config = dict(
    n_head=2,
    rope_fraction=1.0,
    qk_norm=False,
    init_std_o=0.0315,
    seq_len=384,
)
MLP neurons of a small language model. Each row is named by its layer, matrix (down: output weights) and neuron, and shows model dimensions 128-255. Each number is 128 + 24 x the weight over its row's rms, rounded and kept within 0 to 255. Numbers have three digits each. A neuron's up and down rows have the sign that makes its largest values positive.
A block is one neuron, or neurons of one layer that tend to fire together. After each block is what it responds to, as a language model described it from the Wikipedia text at the highest values.

L8.down88:105111129170118132121093141108152116124124144123129136108138087131103102107124143099183132143121153124159190106118140143110136168122152121149169130114111082122088125158106160124148148116125099103147113122106116145134132143133118149113089147149148135124094133075152139134112118155077095136144109162106149111086131100114113120138116145098146102149103115144138137135137105116092081167075
L8.down178:144129147094150122122113105089143093145139134121134113104109117157126164130146087156111172136129126138110141073125128147113099132148116127156147144154135157132107090127130102169122099140173147133107150133118065161150097133111161109131150149102116121083132140103141106146120153124106157139113099161130152134127142158149097155159120127117120110136110110159093112124160100147135143124123
L8.down473:149098139159102131111085122128148095074159144113139166136129133118117117112119125114118130122117102111131129061071119143172111115143154165146092156146105145107045120173181162120102142138102098142119142154125148101089108117155133123147124079134139131126103144142084136123128100168166124137122119120132044141116149158088162140134143143173134122158131128131118117101097119112113107137135
L8.down615:151082148137104147069206140100130142116142108114128112121091150110124166131109117144159127158126097133142206086152122137124135131121124143178152136125103114155121112166134153137154141132138141138134138125126105118112104123131107123104145122125183143110132115056154129125108086131138104156164111124141198144102172146106121124109140119134113086079081134139185127125140123130112138122129
Responds to: Separators inside numbers. Mostly colons in track or fight times (2:43, 4:36) and degree signs in longitudes (151°), sometimes decimal points; weaker mid-word pieces elsewhere.

L8.down175:104176090103132114122152126163153103131154123136153165116116097138139114116161138096099177101121165112143145104169122117112114145108131137127116131155156103088096136137134156129173155136159118138117194116155117157154103126106149113192064117149146110157108086134091167122103126124118119137116147145124098149139143178131143120119168181106133138143117123109144133123166157176160124142104
L8.down276:116144104183173127140082132118170126126169114094132151094112134114134105150087143109129126110104161159120134139112103112160113110133135098088113082147091118141112146094138141125157144132141055122133155144170115109159103137095130162095098114112109147159165124151112124133106083100146107145116176153140180159124142150152132145095098119101111127084136159101107137157132177123129116147143
L8.down294:161193109110098135103136149141130128153125183115108086116096134115118132124086102163079097110113166134078099167154117141123128177164101147131080109102111100122119097150098120124175145094137130114130120148139133176137103136156082112113104147109134103152141114152098125109134108105115127132104116134099127137096125107146118136104118101147132117112121149107152125062140161141092184179159
L8.down398:118126147133123129164157122119117124157160129126134159101111122110134143125119157149143138148089153102116136150140160146088105105155130140121131130093112132116128113134112133145130107111149076124138163130101106170136093122100104165154091087105137112135155141132096167143106135114139150134164149167116079167203120129181083162145103130132129100114142144127120158080098120136105107086134
Responds to: Transitive verbs before objects. Transitive verb tokens, often the final piece like -ing or -ed, just before their object: owed, placing, subjecting, keep, sold.

L8.down64:116160125117129137146186150112136099117118117117127105149091110122145131143080130119108109144136166129132170116127122143102139181155119115127107161149096087116128135137113109117173157089140116099120142130135117103182109144119120123146159143119133099142134175162115184190132155093118155170107114129121058119118150109149106104116115105112133165110116155166121138132146137192180144111167
L8.down241:114113150152125094131173132135161114139162142117145110128124154159152115138120130159093181175125122119152120115153091122116131143125108128140094130138091084149127138116139147160085143119101172105130142142117112093151130143101084142130107136134157124131125132097114155159152141129104121137095152135112111111139152142124101083121138119118126119128114134142132120132134167133152134116168
L8.down487:152107131089128107117216173091169120147147128102148125129107150160158133105159162117091094147073152125121150162143104109073131128125128143073116113168108119126133127139128093120137116133100120100121140144123099135153122159120086160147119152100162101108154141149091138145111135138150124122087190167145100150158141089128117151138108151115113130115122122106110145148158148159126095131146
L8.down640:131153139084156125164143209131131128118117149109145143136122115138138106090135134100164136142142158164113125106094150097134146125131136082087113105085081104120129204175133121144120100133131149157098125146124136129132137168164103132162080127095118081149107082113126123133133118077103129124169168113142204164129118167135122116122141110107126147131149131130107108124126112166107127106162
Responds to: Relation-linking prepositions and verbs. Prepositions or verb endings that join a head to the noun phrase object that comes next, strongest in causal phrases like because of, due to, led to, also south of, result of, follows.

L7.down121:145127150189158117160193133142115154162144100156095142136142102132134136110103166107127161122086132110121119112143125168149104151115134130117123116108106158104141107073155091105071157121104097135182107154132083119093171134110104158158116110100090136117134110118174130116132135067132111117113137096149139129133111129147103091135080086136137112182126151124114117136128154126133137152137
L7.down140:082095179101119139127128107133106118090149105157129110127135093089127125185160161108122125132161142112118113127133123095084096102127138111169059122115130111090101164128137130097140141059147107160133126166150114102184113098129134161146093072118125163119119132104104120142121108137145117164075097089134135110128162124115178153136118150159161111115103107177156124131129147114099118110142
L7.down145:169156107124136105137160122151111123160136113164115111125103166114144110153125137151144137153117103107195147124136115104159126123102107116134140116121134097099161115098136137181136111116115126105117137149095140096114099129072122143149133112158108137132131137179157148103130115107144129140115079133154077135124149143145099102097101105182112111102174115137107095163143101116138124141116
L7.down176:150174124141110134127170143103140137127148110166133106154143110152177166128074103145153098134129156151118135139160137158111138157144115146137118154094137144104122135112129122141122135137123095112138132111126077127130142181101069103129155114180095072134130132139100089122143111123161100134087145118126078154094103141148141129107152054116139094096129135111102135106112136128129101088175
L7.down233:109111118161114112106163115142147090106122167145148103104135142102100140103137104106128106153118121098169162138121123111092134123155137158131112124116143166134104106131138082141148129099115168088140115125128123145153131135140117153139145116081142082192139122152114120100125103157166158123105152082118075109130161112136123098109150134130142141077116105124180098156088151107098164098125
L7.down409:137128169134152127091155120134129124140126113098119132134159080107102158145138129141134109086178137079146108131113143093112089124147125137144139151093135112084094089135103164171094100091138129115118179107109163129159169153144135108190081125110100144146095114159119139118089110143113110101135140105171057110157103127168155099114169176125125094193123129156081158163115107141101115112139
L7.down465:123161133183131123141154165155124121144122137102107161147155110141173157081150122131164134115144141148151104130170130141090146095095133133121100142095102119088127161061163125155118162085155123148158146122145134147127110146111151176157138130155098134172110116159125122143141160124137118111135158111125104122119092104136144069110111103154098154153109110124111217146131122116128121112152
L7.down512:108128146132145187102075106119157152088113119154130135098136126120128135118126176128154136064138134126149107126132122130116109066129103146124149125110162097111092133122094115151113115109114136117114137127112136128143139119172131125130101094141118139101134141172160107164145092166161116140147172130139205147139115105114121148157154091133118125138142143111121124118090085150136105099143
Responds to: Mid-word verb stems. Middle word-piece completing a verb stem after a prefix fragment, as in ind-uc-e, ass-ess, ex-ert, often before an ending or object.

L9.down290:143120120088132141071139081162159135140144127105139132178134130073091160171127123154118120120098112132081149129088116159141139083146114133153122104123167128123135159144122131138147146134145124088136161135128131132166108129163048155147120093090141086113101145101097121121125150160143120117103160142131134108132159133084163128118165161155170166131130105149132112146129144122138144134183
L9.down679:084114095116129078131126129096136135127146135166107118142113157132159126111122128159104142122139129087105227123095125145115099081107134173151124118155098128136112122118114130134094138164095086103100133105113095136127116091156113120171140093133114164101186118134099090123141171137117132169116122144134158143147160132149177113138115095106143137126145107187107118140139109105162103149121
Responds to: Mid-word fragments. Interior subword pieces of multi-token words in varied prose, e.g. alle in challenging, mp in temperate, pre in pretty, tt in unspotted; occasionally short verbs or particles.

L9.down218:116154121151129176092098149108159106104114174113140123090081127164144104143085089117119145117143159159134152117129119160089115130109127118142135132154146148141136107163087100179166118124108117146104108152139142137152124126119146139112104180109163168124119139112110135089116164125096151147125090162158184149115145151130131127167151108128142135110180163128126111164109101129108144129064
L9.down577:152145133123120133156194111147181096115135159100094117139070106144137135143107149107115106105136139136134189115148110138064076124109152171106111147129178121136147101154158134127115130120157155136115133152141128143176115084140117127158115191076132092117137133137179129156165117147129132103126108110123085132108156137140148159161109111120130155125138146116102138117149122122132148125099
Responds to: Cardinal quantity numbers. Number words and numerals giving a count or amount before a noun, often after "about", "over", "of", such as 70, three, several.

L7.down159:160173144162165131151186104088152130115129129175113143151167164126148151136070119122113172130147135119138137168129150169114092088136126144089101147118133175091110141081147126079120116146119113136101134130129124088162117145162132109124119106110130113109129110084163112129132194143119110131128138098163101156120117133134116137101109086194112122117131096133119129153134120163125119147102
L7.down171:159173142084132127118149146144164137126080101134118120150117148123077138126161146094141198134139146159138108144114120108177103123143144102110121096162136094121185125155141119120163128121131113130120102123134120091170113119124149115126146166113142114153121151147112104111091117119105124140108135110132046175076106155102088146127146114178117163101129097094164109134116138120122104136162
L7.down236:163127148129112095131136137169142135100125107139130147136077155086121072144149133153147127073072083126142087140122125117114089153151129128094075109112093166155154137181133150149095117136129110119176143124120140137123143156142118169099102101138135114137122134120142152101146137109097136132142157141121193132147115131127118159123158130106085165132124109125093159077134150161122153123116
L7.down287:162157110092087097126174119153134152098088079150083111136125115124114127143136112150093138124151102128131159133124165108107103155142155134130126172100114147158135139123155117125137152127154129097137134140120153122147138103133156190135132120151162151118133143104128128146128181160086156131108148127133031130134095126054124135094088104161111124130125121129173121140122143132141138155097
L7.down303:109134133140139115161135110185115129118144106171087148101140137155118137139124131136101128115141076128151192133140135137075168100157135132133121167130095156142115111102154168055070118107129138092133115143141090104119131109130135180124117124133112131129091148085131097117108161118114142150130159126128006129120121131106116166110117108165119139150108091110114136129125143140134119115078
L7.down462:161142129118089092118176109147155159153123128123115125124123119108154154099124102111136127148133133122136133113148149149119163162137129133121130179123113118155122150149145147157093147117103116111148126089106123120152112121134121162106105081117140092110101137090129150150140123121097127133128115103173000159095139135151154115122094097155119143103092124112129146122169133109132135118122
L7.down570:167131102136127114155155140128103137130176105149089111123103166115167107112134122073156098121121158097117135114096142152114109157120127148119103149132129099147186157130173139141096135122110085105158119122148106153144102152104123115140122124141147105117126129073158140145175103126130128120138164122130112151141137129110072168138103138131083119131151100157131141146135140109115113102110
L7.down585:126101127127148095123137147137118146139154090156156120144132165117149130139109134178121087109146086141143148093122148170100158141151182122127120157130128110133117131152153154102082118138112123150112177138098121154158125164100142138104139128133142107073131126131118116138115124148125116117148131155129052115134106120099115123135136121103115118141083121101155122168131140066111133103123
Responds to: Name-ending word pieces. Final subword piece of a multi-token proper name, mostly surnames repeated as sentence subjects, e.g. Pres|ley, Hans|en, McAll|ister; also places (Rock|ville, Kaship|ur).

L8.down123:101157120088133158142143112122133124145134137116107131141149103131126123130115084120114107141118102087112135101094126130148127132185104064156117166104112123149109142125150167136121141120133121136129183182108146110125128113178082137163148109131127117132122112123125133095156114181125128106108144124121053123098165085177180120144120116140095117139157163110154115128151137113090143146104
L8.down330:067100107140132118105171123118112100151119113143174165146129072117140161150120111120165137114140159081137172155126124094113133154141135154128177147113118129127181108138130178139129132094107121079150172166078112133105089113148145127133170133122141152082115106144136142122138135134147157128068102108126141100148144119067153126140139126113105130116100110093109150086095149131114144136150
L8.down393:163104145101139150146108094188164119106151081138136134133148129104159114159102150133113131153138135128095117190149124097125104122169100159132076101167138066126172127130121115127152087125152122110171115156147112157118149089149122140140149159127127127145146148174148168142143124088099138148104150073133105173107101136144114141096102097171114091101126117137098168093144153123127141112142
L8.down636:145108160154114101131138101122164120087172101152087153131107106169111136134139135131147155116124138090131102131161172162129148124134100131106140137129142182117169153066144076134070127116121104110139152110136116129144136154133119141111156081106133127112157155124131149102123078115145134147125096123132081152127124169131146166109117129142119129136120128080130090146113130161133133118122
Responds to: Surname-ending subword tokens. Final word pieces of a person's surname when it is repeated as a sentence subject in biographies, such as Sakagu-chi, Charalampopoul-os, Fo-ster.

L9.down158:138187141136144120173124120097132132124108134137125131100136140142134140121108148108156119142108154112118114130123161140116084156158147088160119162124132123155119135151162118175142111136090125147114116090180152129130081143129105167139079169140166160085127088115133157126179175106121149107140159100126044129133120127080122106120135095135152165183128150113145128130117098147164143126168
L9.down195:123142124053104146134200127116136114148122119170150114139141147144104136120118119098106110145115098092140102128144157122151152133122141162113126133086151118144098142158113094143137179139115119060143103133137091134113135136155130161078108172129099115161076176125124122104153134142112126107152110116139081144088112133127133153124119126131095133103130155141150149090116143163097121078151
Responds to: Acronym-internal capital letters. Later capital-letter pieces inside all-caps acronyms and codes, such as ACORN, SOTELGUI, ASMLS, WZEZ, plus some commas following place names or dates.

L7.down96:167113126114164112096178130121171141124129095126123124129138131075129132136107114106114128086116123164171105162138133145158102113137120129122143084127117171100146122151167104111155131154150154125105142093129104089119136107142104111131126129167159094089100113146126133130110107132126145099114154154104122154123140082160117124076138126131162132118126127123108151154139152151131107132115
L7.down157:107111109093141116102087140100143110076107152153115129149183158165131119160132141132146132116128121158104117121123133108150129118137112123134145169164171121169173110117106101130142090162150128123129137155111141119112127126147141112167120102140132147137155128139120096092101094108108164130147133106136157082077143125145129108120195085173088151210136119094174111124127089139108136130135
L7.down161:146121141121107132138213148163136131132124121127102091068136144123134161128130084104115114112140086063157139135140115143091126093125115145155119084140146173140096109099107124142136186151118119124118111120117146094161125111089090092142133137112149160139165137121133131140119138131127151161090157129105047101154104153153118082097117129166113120119167117136147107127124117123108124120124
L7.down248:112150100129138173103116140141099139106122151109119146127138118118187124127079129124089155122108161125141162149166106128126121122127109128073169140137128134119107106172142094129132124127162167153087093118149197123134184096109133159156131134111138113112117127139154178138149117128141120141101134109100064114135138159114137127155112121138124116146167156136093121151130111093125145134081
L7.down317:123103164135124123125126127162112158157111109148142166119088093116153157162160135086163140132112138163117124151113101144130122163124118111138140163147151121130131117127108156086125118089109120128135140132115116153161118091101137104109140104093081157147143128110119135110158119112111138115115118104093026109157091118133127139085127139115139138175161130142158114162188169069126130150115
L7.down378:187140166151118162103080146150121108084133129129082177114126134084152141132134155135118151127106124105131124103158122115067151076122125112108118124153125135127092137144140151148089145119143127157105095105111130100120094140122132140119099097140144160145124149102118152107135086134110173111101147113124111113126126101129165101123132137159129141127143141116147135100135128139162168099117
L7.down598:126158131107138105164205182133130103136123183129109111109168122156123132127152103122102098156118187126154142107154147136117165160096097126149085156092123137150099135129172119164095118126136153166154163125089119156117160124149089123132141151101157110153158154135118111151162150114128129101113108130085059142109115134104124130115122143109086127105137142127104125128161100144144169135145
L7.down616:126140109130108106128155164114135169125147143130103156120132113142126080128115102135168072149143117109098121107098109099101174129110135145145129121103086120124103114117105146119130103135113127115127115178121137129117110133139129138127113131131132115088133121166113079083109097127156125072116148116135090090148072128106117139122128083167156148130137120110143128120125131109138151078146
Responds to: Mid-title continuation tokens. Tokens inside multi-word titles and proper names where the name continues, such as subtitle colons (Struggle for Gold:), 's in Let's, for in Arab Center for.

L8.down67:128113129105129160141146106156171128165117173130177112116092125142152108165096130126137163132109138146123115081149135143111132094095152116099147103173161118108149106095141138145122120178125154133126081121148137156155125166123118148146101146137145097088104118180154140112153176112105142133115134146134033140135111103147110135117124144119170115116130115090128091118167117165131129126106
L8.down285:127109138114180144092137111119116103109130123116130160118119110144137141092112147131146108132152111121129121117152128139123125145122145124062123116105118113144121184095133128089105087138134134088100143104130123113130104104098099131098142152135102112123129100112102104162114153137118113142125161130097013131129128130144138128155072118184146127156124109074135105173134161115186150111156
L8.down334:100093104136113139128149134109104155158160116122124080044152122142102147124129108109156138116104106151130132130153089131155089117149128097130168123150121154146158120088119146136127144164125128122126112103136128106138167143085142137159152180153135130107099087129117164087112155159121134168135156158141068143111137119141126120148134159163178114162125116148136152155142113125208129141132
L8.down565:144077081114113139128145133120162133112139138134125161097106135141157168125151154126135123115140139145172151143100120114121126114096142135096122094149122128126146110156151118119137132176077165138102117132140121066110176127128096142101146167176167141128148140122132174134089147154086124116146116154134137133155143130147133104132145126113165117139118127101112145082146166131115135160160
Responds to: Verb after clause subject. Verbs or contraction endings right after a subject, especially 's and 'm in quoted speech and titles (It's, He's, I'm), plus is, was, has; also first pieces of sentence-opening words (With, Un-, Bet-).

L8.down212:147130110131137155126125104141116111096102108142134101165123132123148106093108108090131128142131132114154144131130140091143115131136147128135107146089137151120110090113150143160137133125148119087137083146143108125205126130162154176167132177135103096126165071135156118149167119129150161116133149113124008121066076139181137118118123120181118125118120127109132093082121135141134110129104
L8.down314:101115150150157112131034081054115126120172103131121116105118141138058099126099129114091107136116115176116165153109119131133088115102144153120144158111125133113131114116149155117118147126116151113116169105154145144129125115165117120118139103099109134119137123159125172136151114116114083148149112111147065101102113115145134126163096144092121135129132120077100131109091132096137093111141
L8.down365:163092055112110106164176104139127106120149129101121184122132159133117162111110088110139161146096130136160112116147144164178126148099098087168116109087103141142157098123121132122103102120151104113112134130135152106154111122151169154135134124177164073135138123060150150137190108136138106156142124128140137122156117134113125101096108106139123118137107101118156172140136152139164146111137
L8.down378:153152138113137139145164176187173114124119095158136099115118120108146124101135078098128119103128163119096129113108123120122131126139139125144128128129111129132107141166110113127130150105123161133124105096199098156144100107126151156116115148099145090102148103135143153163134152128138103099133136106152035107098140124127129124118147098140094113193075122141133196094158136194133137121091
Responds to: Inner pieces of codes. Middle or final pieces of acronyms, abbreviations and alphanumeric codes, such as the 71 in HV71, the 45 in VK45DE and the T in KTM, plus sports-club suffixes like IF and FF.

L7.down42:141099111109135141096052146117114127129098122120134118137148086102108135138127081133122118123147141141146127127107073156104134149129113156156117171147140130129118194117132131113102092161084121132118107129090094183145119128114113142124156133100116162140073104160147100134145168143174168126115106154105054157135135097149150122123115165134176155132132158159113153153105099094162145126139
L7.down86:126099102140141144109094089120108114095170147111145181139178132123109119116139127126186099120127141174140154118133095126111130100097134144116116152123138098115145134111118122121097154173134146112111141116099123115156136163139119089163090120133158095172147119127124129173155116123126154119104129115147062141119145104128114129132112135151113142127109078151106121108158127141092100115159
L7.down113:115149151125158139130127135160137125112122106062136105169142132149112107102113124161122117129131121137132147143133127115126125044165126182123166160169122123128114131137148130147091110133122165130122131134105141112117133196088154118116128138111104116129161122115164149133142126145123105139148130102126102099144141132160113120130088138146166164127112088143167137133137118123164096096117
L7.down117:125121107128153135110107153145141126176154144130095121090141108108111084120117154119140094144144104125121155131136104115124172164147128140099180128115137123137156127133146118144145163094127119152081164140138150134098104146123075129110156106114132118115128149115122135102153122171145117205127123138098134129136138103100161109117155140160182136129102114095159084223117102151095110114149
L7.down269:109146117134124133129160097155103111136124118168156092121140125145092137113102152126121134114114066126114162066107148130093154091115075110163146121149114135127136113103168118149105145140105165112092113125128153157151117161122122101165112118101150155157108133105168092135108132098142135114130163119078067149151145166112113149119133165143121070158138122093101105124119132159126132115175
L7.down293:100097098129124111113166126108114129160171130138180155147148134128145131088091102128124086163139079130139137139130106136075139074125145090095104135152103133136139134147134171095105142109107138114156113102125130124155105100124139157133121127134102187154141147144127110103156106120154159147138143127145204124125172134148096123110128103136125122158168180056120105134112150131107163108118
L7.down402:124160092154142179154177088102119121143140135151124150121115126135136110115124114130113133140129076137105082102188121132097117113134171122106135093087095083132133141138158164112123162109165152155102162122102160121147138138142135138113141107139109183112174107128106133171169121092157116171138122127089089124104111117143116079120110134124111106138121084117165143129129116111164141137155
L7.down611:178152101107110109129148075130133130142116171132139112151120104081177139150070108125125141159119130072105102187123117160108133125195143125121132156145137130109177122107108117147117128129110156159085118119126139134164127097110094131152128121155152117139126113098124083148160118130130107125119126127142106183133126102102129098108147133092102142121094095141128099097101140106100179125107
Responds to: Bound preposition completions. Mostly the preposition finishing a fixed phrase, especially to after due, led, in response; also range dashes, mid-word pieces.

L7.down139:127180126155126123158113129098106104151137123164127141118160143136148146130156140137049140114134130120138123120097169092139132149146103141189130109142087128123154114081125099099140141151149149114119128136140127155120113123089106119137161134150136167057099137112124111106139127122179156154161070117145093112119165158154166138098148151117141159137139125135111145145152121135138092161103
L7.down204:096091158119133094118156124108141136162130106115127168118116150135092085169139158121120104104162153126150109133153077137137134126116148131140058137088113137141125155124102152114118115132130152111120178160111143130108115125110145216106131134112118105187112157133098138116141116153123129135136131120137031121131140137104145153118146131124144119133152115050154118172120086085148136103115
L7.down281:140135106143089122108113118098128131125138141113129118098122137126137155142090091144142114132133098126155176108102128069100120109171145115125162144140120107137134135104140104107112118176148121150122111126133128098136107094141143123141108148112143200138135132087141118106135100149131146132125097127127132144116125161102159120143089100196156144123118133095132148128116089115135109105086
L7.down341:126137142167107128131108111175176112129097105077090125120109142146136090104122134140167114178143117132092091129143103160102089123116107175168130160106142126115126106156163155137145152146142121138163130138132121117150062113121119162150092106114143140160130135133111160167151134131146126131074146146102055117127128171083154131141082104128143119137095122116131113092122113145072143152104
L7.down377:153161143141137145111164133132138091114143173122114106069098120101131113183127109121124140148120115096158159139118085117078141125141158182150106121149105153119150087156108131142131143136176128105145147115169127091166136149140132134154163144092122177163118113148144121115143141134189120120142138131132163151129151134114133131133160106155091132089132154141111125120132116125154188131089
L7.down410:143161151102125128119108118105108157163119115116145107106085124122098119154157097123172155077109131154102134129084133139116136168123108144132128120094123154112111138139145158128162108136138118114101151126138137107120137153137104091089137137139168195127114124182117133140102167135166091125148106115126162132118102115127146129171141136159095098126143181149132136151078128120119120093113
L7.down661:137164101152151182119100162084172122123137143092131165158111133109176099140106106110117142148150125133131171136135110130150139171117158135152140119167132106101097116110123115136124125125148136099102131147159125106170079102124175143182169164102136116137122127101137144135134093150089129145128104109168123109121110121132169143149133116142178151101137160117158135156141170118166130150114
L7.down680:145106124132131166114115118127133132070119149088076162137114113132140139157087102097172131124146090108110137169127107094111105124118129135131107137111134126131099098114127156129136095149139114127133150121122101126130159100116125151149148124087144177135138127117140131167154146128122145122165101111113016082078081127115141157128135119135119131097165151121158151092145129139171151122077
Responds to: Trailing digits and quantity "of". Final digit pieces of numbers, often after a decimal point in tables (48.8, 18.9, 5,855), plus "of" after quantity words like "a number of".

L9.down138:189112112157126142152184123163141093133120119132107140128139151120133124154106112128111135152178118136115096118137147136155134148153116113142137097109189141120161073138116110131125136119129131102133073118131141173159123140135163135118158154109161116099112152121131111111149120158141143103130094116125028120109142119104117117095130135163122125123114151151132128167130122092097109109089
L9.down575:118134129118099114178108161143147089086148125137113141149152095103111099132103151119122132176117097099125111138124165127119114118127159113099097124123123125163114102121112126116093103093108138151112135145138147127179126108138180155108077137092137132122087161194122116115144146121090125122107132119160118120129115112091152131094121131107094170106182100096149157101068115191153103106107
Responds to: Verb onset after subject. Tokens beginning a clause's main verb or linking word right after its subject, often verb-word fragments such as allev, inv, depict, plus due "to" and comma "with"/"following".

L7.down211:129125117181156119125096141104107133129108124136133091138187114125177153141142142125088175088105118178117131112125147153133124112092135108136097150111145094129113121144113163138128149182145135119059157085112094121115160099134104120148135124173147143115156122109141158087117148119114147160167115124113180082132101111120128109138097127118169106109148148151135137139097095139106097135155
L7.down234:116124125100113160106090126154138124157156144120133116139086129165127123140126089130130092182118166107097163082100128100119151117111160151152143149109149119111159138110122101087143107137125091143140119114100091098151123120074138095125163123134073149141126124121083130110092154110132142097126152100097080131098174158132187134151089137148142133120143114161154113112134114132160128154129
L7.down279:172170147111146148140082116097082148112144128150160125119117127110163133155170175096101152148153131122125090120098100108121147115155118142152105147138110089134153144126131145121104130134101123157142131152124075134141146119137092116127193142138096131164112144140136118146134144093129163138103132120145191106169106111135134136170134145153136111109091096160105140138169127132114149178126
L7.down407:149103189130098142130149148152120114147127136127108092104175099135154158126135088076141106168148137115155113127103133128115125159100096159148131154161133152110148091127132134140139143138141140149134107077148111133126146177107118106107129118106130065098128170093103124139115118117103119139132148123140123099133089153118082129134158134064092137126129129142121114140132132117134100129158
L7.down483:144171119136093162134134141117105108056141179133106080156119132123121103099095129159138125142131097145102099135125108114124145163126145136152133158108151094117095161130122116120095104144123145147118179130088183131154148150124119130145111128067137167169154151151128131131156108113100128105084129128097120149136116149145103102170143118091103150099128116116124127118137125114129128117143
L7.down505:105133129134134108134111095114127140125126176096126158116141106140141138121137129098176145108130104130116107151103153102138131101118135123129118171097123150130103116112153096169136098133095117102125151159095133107152095150144078110131147118140159152115107101119144122123093114134125120139125120096138209130133187141158138127108168154108161112171068138101158156115111103127121121174143
L7.down554:130123101076130113086108143171119151112097076113122141131088118086108126087142175168160089141130120090097126110170109165150098149150121115128168085141128091142153096134112140108135123112125112112174127135134156133149134117099098186147156133139136117105096113135100132124120128153129163126131111130140109121132100130098126147124109114193149122120106161159124143118108097118111102115114
L7.down577:137151065124152152175168117148123123121132101128100116121141123127152110116144178119116160172142098143099136117136184133125136169118109135091100117143116134151145138106146135135092122140167126126098132134139117153122094126154116152145107132169115121096107118127110128114177116129113143109122132152162000109124104139095111144130099136161153085122142167146153134125149150173127106123106
Responds to: Coordinators and time-separator colons. Fires on joining tokens right after a word or number: and/or/&/commas linking nouns (appearances and goals, rock or log), plus colons in track times (1:28).

L9.down327:153119139141118135152079171118092156100115119100141119133116144136095136101143141131148134125116135157102092106080141106143133111150124150143148133147160126113111140067152121066114124150106119103121130091163099127121114104074090130122138110104126139133088139086151113171153128141071102142136120162106079128141116134143133151189127124094141158173148089149102130128136159101163133132138
L9.down391:120114155134149145136111110150110092118138120143159110116128108137082182132096100129106118101113122132112141101165103125126115119141160182161119149154122116094159105139122128135123144165123135123090144140124126154149131120121122097087122151131135131111144130154116138125131077112124150101169116120126255102106118143127124141169164118166135127114140115109092144152105123152124115059124
Responds to: Citation surname comma. Commas right after an author's surname in reference lists (Groves, P.; McKinstry, Arthur); more weakly plural -s endings, and, or, et al.

L8.down170:172139134140185144145193122100154144138121078157142140129135160110129134137150134107118133098124108154129151137175176134097122171121181059071108101133156124130150155154123102142105139154156104141124156165151134124137144152146116167147086138123140132125135102138082128124151114116111126134116128140136086166133150162113122142124102092101086128159125150116105113114107143122109165135154
L8.down231:166176113171085158095120116106175093085173144167151101113095091101126137148113117142140131130165115123158111167121110113102100110106157111128114111128104133145125116164136111128155086132131139116143133132144113143146134110165103129138119139089123142135144139119164150120114113139134133125110145145121028150135167126167156135117161145143134141103101202112143149116160168119119173126172
L8.down270:159162136168138133157080108143136109068122098132110114112132138122105120106093162135120154182123120161145112149141175146096096112105144138150148115132095156125144118122133108132151120100094088169068151172153172101109149094179148142157137111114137124127134151111148150129130120101159132130131118144094157140124173141161085138132100151128138097130120146133120136113131161136109126103093
L8.down345:129142113129139110116077130125130101098148130148081135151122133134131138084121124128106126139136092168149167105133151148151120110132161146077162107148102152130161131176112125158124125125129144140133132120119163120139087104133137130153090105124085128122158134109106174120125096134145109123142125096114106168076163118130139109116158113127150085102102131097114142137131125090095143137176
Responds to: Quantifier and amount words. Quantity words such as many, more, several, all and numbers, plus "of" after "thousands" or "a number", and sentence-opening Moreover.

L7.down74:116106126125141102118074152129109157165111133114127103157104136158140130098103117163134123169140096137167097137130158160132095159125142129125165151102149114112114119112115140142113136125095160120119149129122144158173129140159133159155092173149146122121132122124136157115142125154124108099119086136158090104101135101160154136143149097134134094111130143133089154172127134172167105128097
L7.down98:084143142129123093160007158152150152106133096124109092119135126129120155170100127145129151127143139148121116130164178138167112150133185121164113110103116134110083126123135139134135115187177096119133138156154145093137145159143161135132125138133147098168139150145143142128140102112174108125145139140141103162120131177139139116144129116123110116116122132167145112102147155122141121105151
L7.down112:156141147101151164139186113139103128119125117139090100146138127157129127142165143111110146137174146148144098133126161157133108152128138126130135112134131148101137160142134131135132145126113169136091157109150063144160124115157144132122135151160104105134128135110099147121135142133122100139138113121169000121109135112120129125087103162199175122134148136105116156107136166143137131144113
L7.down194:122144142107134111131117135141093173120120122139131071125110140155114120121111149155156128180134126136140087155121179143108161098133173103123149135087137128125096124161161112154102090133131114122134148117106118208147172135141124139126153158139104113148139146086119112133163159128105131149145111135170078156150139124139167155119172142130121108141133109104101168123116144139129082143094
L7.down310:146132132125161142157097127180159129142117114128152147106112097143174160145156091142144121114145169125174124138136142142152129125130155088154093115118105115116107166142140146157104147141158132139127067147108139151175132113148174169118140129154141118123157105152148125124133093156135102101123123125150019120098105126124128116088101133162149101130119142134142144102124102159140106197166
L7.down379:167123089140130110137098111124135162166133139151170164095145149127147160120124133086105137104122131134147145116155084156116119103167102154090154151106092132138134158093129102117100142147124139112169092129117073105159151112149111088143120122123127132127129110100174120131146157127125132146126081094096176151125105122149154162160119148170108115127176140176084133117117141128128117142124
L7.down422:100140108137120164137119144143146176129155129124131146133108149131131141097107134127163167133122133088110154137109170134106161096154153153120120086148128119132130152131130161090152127126128111100142122145138147106163147102105121129140140160084108151156172114150153138132081150130140144142127148082125169160160110135132170139122098087107134127140087138159104133118130170116134080073117
L7.down547:125104134085125126136097092133126114152057131108171134172122152088161122127140133143172115165109133101137151139095147116175118149167155119119062129117168149105115132153123116115154136088117118172083126101099140118144112099121104105104125168128159113141105149130146112120146124109124125082103108112150034152133137122134147127131134142112158136084148112126121138100175143176181117147149
Responds to: Capital letters in abbreviations. Middle or final capital-letter pieces inside acronyms and short codes, often in parentheses after a full name, e.g. (MLA), (RN), CVO, CRO.